From a checkpoint of a small transformer trained on Wikipedia: width 512, 62.4M parameters.
MLP neurons of a small language model. Each row is named by its layer, matrix (gate and up: input weights) and neuron, and shows model dimensions 336-463. Each number is 128 + 24 x the weight over its row's rms, rounded and kept within 0 to 255. Numbers have three digits each. A neuron's up and down rows have the sign that makes its largest values positive.
After each neuron's rows, "fires on" lists the tokens most often at its 100 highest values on Wikipedia text that the model never trained on.

L5.gate181:117124105124129153151122142111114156081157144156133188091150150162147132183101116131138124138116144085119132128086097171120101147089111136140176131130106109174124119196143075149101151127133106140158170132170128143157091158140137158161120138103088148156134124134089109123143112087097129092143153139132136088093100120117127180102117148102119144107128120148107125112120118120114146123165
L5.up181:106100149187119113124105149130198148108133128095127116115149157100119105164108102103174093105133113134145128111132152121134116116141111152095121139141158131137099136106115157153112132157104151152144118134155115148126124181111085133134115119126090164146134174114126138140122141125097135144124116133120111083128113189111101112105094169090110133119090131150131110136168156173107148144143
fires on: "\n", ",", ".", " in"

L5.gate619:130130128123122155105103158102136143140161133141150103142160139136154171113112117152130122156156172142167127144115137158131052115178120158125104112165141157118165153149156140092125114123133163124118123131146119123150119172134166093107110144109100137115109124160107124139103116143133122137155100142105130164114105103126121120129155137078100128133145145133115118113160143145172159137113
L5.up619:127096098114092126132119085122122099093136087111135120148134096084141138136133122112139171141078108098140141102143105123118144123084128114137092173107080113138123117084136107107142144163130101138161113111092136129087154163139149093145119157112118092136187133117153084138163099134136136094119153101120145163159165129108099119108084137144118094118106089136130150159102136136079120135151
fires on: "\n", " |", "|", " ", "0", " ("

L5.gate571:076154123171076134068123134093153161108104147158143131134140083140116115149133149077112124100132116108114108134105129093108147121110076128100168124112069099073127062107148109143170141081111118131145129081150105100078128147096148115133160107120134140126147115101175110072104151129161136187146155147097115142139151097111153123134173123137135139125113137107162142103121121093151135098157
L5.up571:119156124141092113075124126090126165136099145162153103128123103131121127146083144102116131134111102122109135156132120094102114131126082127112140111141105129124142138129145118120163153063139108105195110102142159126141155138128132144146110100115150130089161158140114112108134120159126156179135123154111111159112137091115112095098106125153157134163138128128121127107132145090137133127112
fires on: ".", " (", " in", " is", " at", " on"

L5.gate1464:140115089147087140154131133087150143148122167169097099117107121145149109140098125127124154180149126097146132143114139150119113159128130109150154110119180159124160120132155115169140122103107122139158150179123110170125145128182167084098143153140142117172160115138119087119123099132132114121160148129156163111081120135146138147103099096162136140132173131143157166175089147147120136137138
L5.up1464:111136106138133120152120128158144111119145144130119136147085119141103134178098130147152169104082134098095123147110079156090101138110142110120133137134085160124136144115106139108148134130115160155179120157180119138056141165172139093141140141143148105104171141094096101095115096120155162075126131134090066121105138153169108143079117133124158133101137133132155108166135085113110134120116
fires on: ",", ".", ":", " ", " with", " and"

L5.gate1232:127122119135135128142113138116136137081141129148135132087121100142147138150156130122138083137134115106096105107118125092135093075124122162130132145102157130146138104108073125134131076122143120117134150117169149128112120108114106135095129095110126106085123127151147090103172106160137138148139139117126120104107142152124119114125094161105111112106152134143148136117128155116128110126108
L5.up1232:123173182086156105074150152138165190146141121170114095087149160095135129114157145105138174119164070138113130153147160133117198156139094117118145121122164119135093084143122122076119133093150163160102159135110133150113151138131120109150087152147120139117109131142094152131140116189155125104125126133126147134095126115122120130153103160105126114135138138129085139118124116096139138162100
fires on: " \"", ".", " (", " |", ","

L5.gate310:095136142141084124165106162087128105169113122100118148120139118116117164138114137087119097137134106124165132105079129136080139118130150131074128147163138137104114128120131099111129139133119085154181129178136090124157143128127100154077152105143119124140157149127124103108141180163145148130122102105127134124124121101149100147144166146123154074056154109170156149156124116158131152116119
L5.up310:108143131119120131131159173114097109149145139073110092104135116131119121144144129116087137161139134129078132136096156134158151124099115119128128163153120129109122156108124139099118132116182118089165114123169136172158113128163119124142136135162098134149149167140126118135115131168120153138130120072117078135156121139110110175154156116115146107090103117169180111141076139117115112123123
fires on: "0", "9", "K", " k", "M"

L5.gate309:140146106141144137101079112131068136152109141107154175148116134089134130143111153182117134099115139090118115098107134128141140133145124113125131134129139130129142142163079113121106117144095147141116089141145123140156162110115150175118173118101071138155145129137112144130127159138130126100169138110088145170139115128099163159118105136098130143140119083153126155131121111129111126155177
L5.up309:128101125121122139132108074138143147151144133125121142135096155130125126139127149171089146131139163130104148136160130114121139134074180113119145175178110126116119159136131111104153142153134119156167081133147122134164144152101129152136124178176116142120143162125100126124176115160135101110119143122123129166126128141114152144164113124102119102106092110135086179156071162138125137136110
fires on: " |", "0", "2", ".", "9"

L5.gate1263:152120134100099151127173114154135159125127078142157130118144152130097121159125132115147154154132144136110084130128132106090117132124167153150135153088135102130144141150158132130105137142152127164163120179131093102094116122149140132118131132116108146154117112145149160151126137097134124149174123133119107155106096122130121095111075122068158126149092104149147111098146142111116090138146
L5.up1263:174117140121115110123165105170119153132150108111192157119137162124138124127136121117142161146161117097135137176122103138097113134161159107167111103122118143124116167158147126153082140131143125146171118148098091126093147150137091141121155162136127152145142152126139122162137132084124154121135173140124112113165130130144145083163107093110130166153086130100123156127127161174103126090158
fires on: " ", "0", " as", "1", " a"

L5.gate136:154162143093146168142158124140096122127106121128113137120113138082127111112140161144106156067132107113143102128209126135115157143153136080142134115098156111109154131147167158145139110156171091164163135100117090132092109132096132127150116127153102121138153114166117151139100152084125093175156152108124139134153139174136134121112094156105172136152141165156126171106114117130111103143129
L5.up136:105077130116094160158136132130088113142107120127113124148100114094149166138178090149103146139103092124101082111166087131122151112134137132190132099056147093126106124142094141124102133143130107151139131091158124121128144102127117142123161091125141090133178146128166142149146157107128093146127168138134138140142176169144146152102109135129187099125161162142130157181158172083073139117145
fires on: "–", "1", " and", " or", "0"

L5.gate1550:146160108151162146086098144141085145134126128114131098152164155114125166162122132132094112147126124125138102181119118136108102092145119132108165149149161107103113126122117126091119132117105125155119123113164118163112144149142104143114108141152079056150148161135122117149128107151151116135162108119135134131182161150117185089168120160133181091085092114132149187141135105126133171155117
L5.up1550:128144101098095146104136164138100067166124102096153130107144107124158123096142106139138176121156143133132091146094104113105103147116108116151134148100146113117095115104118103138150126176155133124147082114146109165110145139110121124132155114163105120096116143138101133125159085139156105153109105115130093112135158127125149119114098138137137161118107129131138123086083117146154082103110
fires on: "9", "8", "0", "2", "1", "–"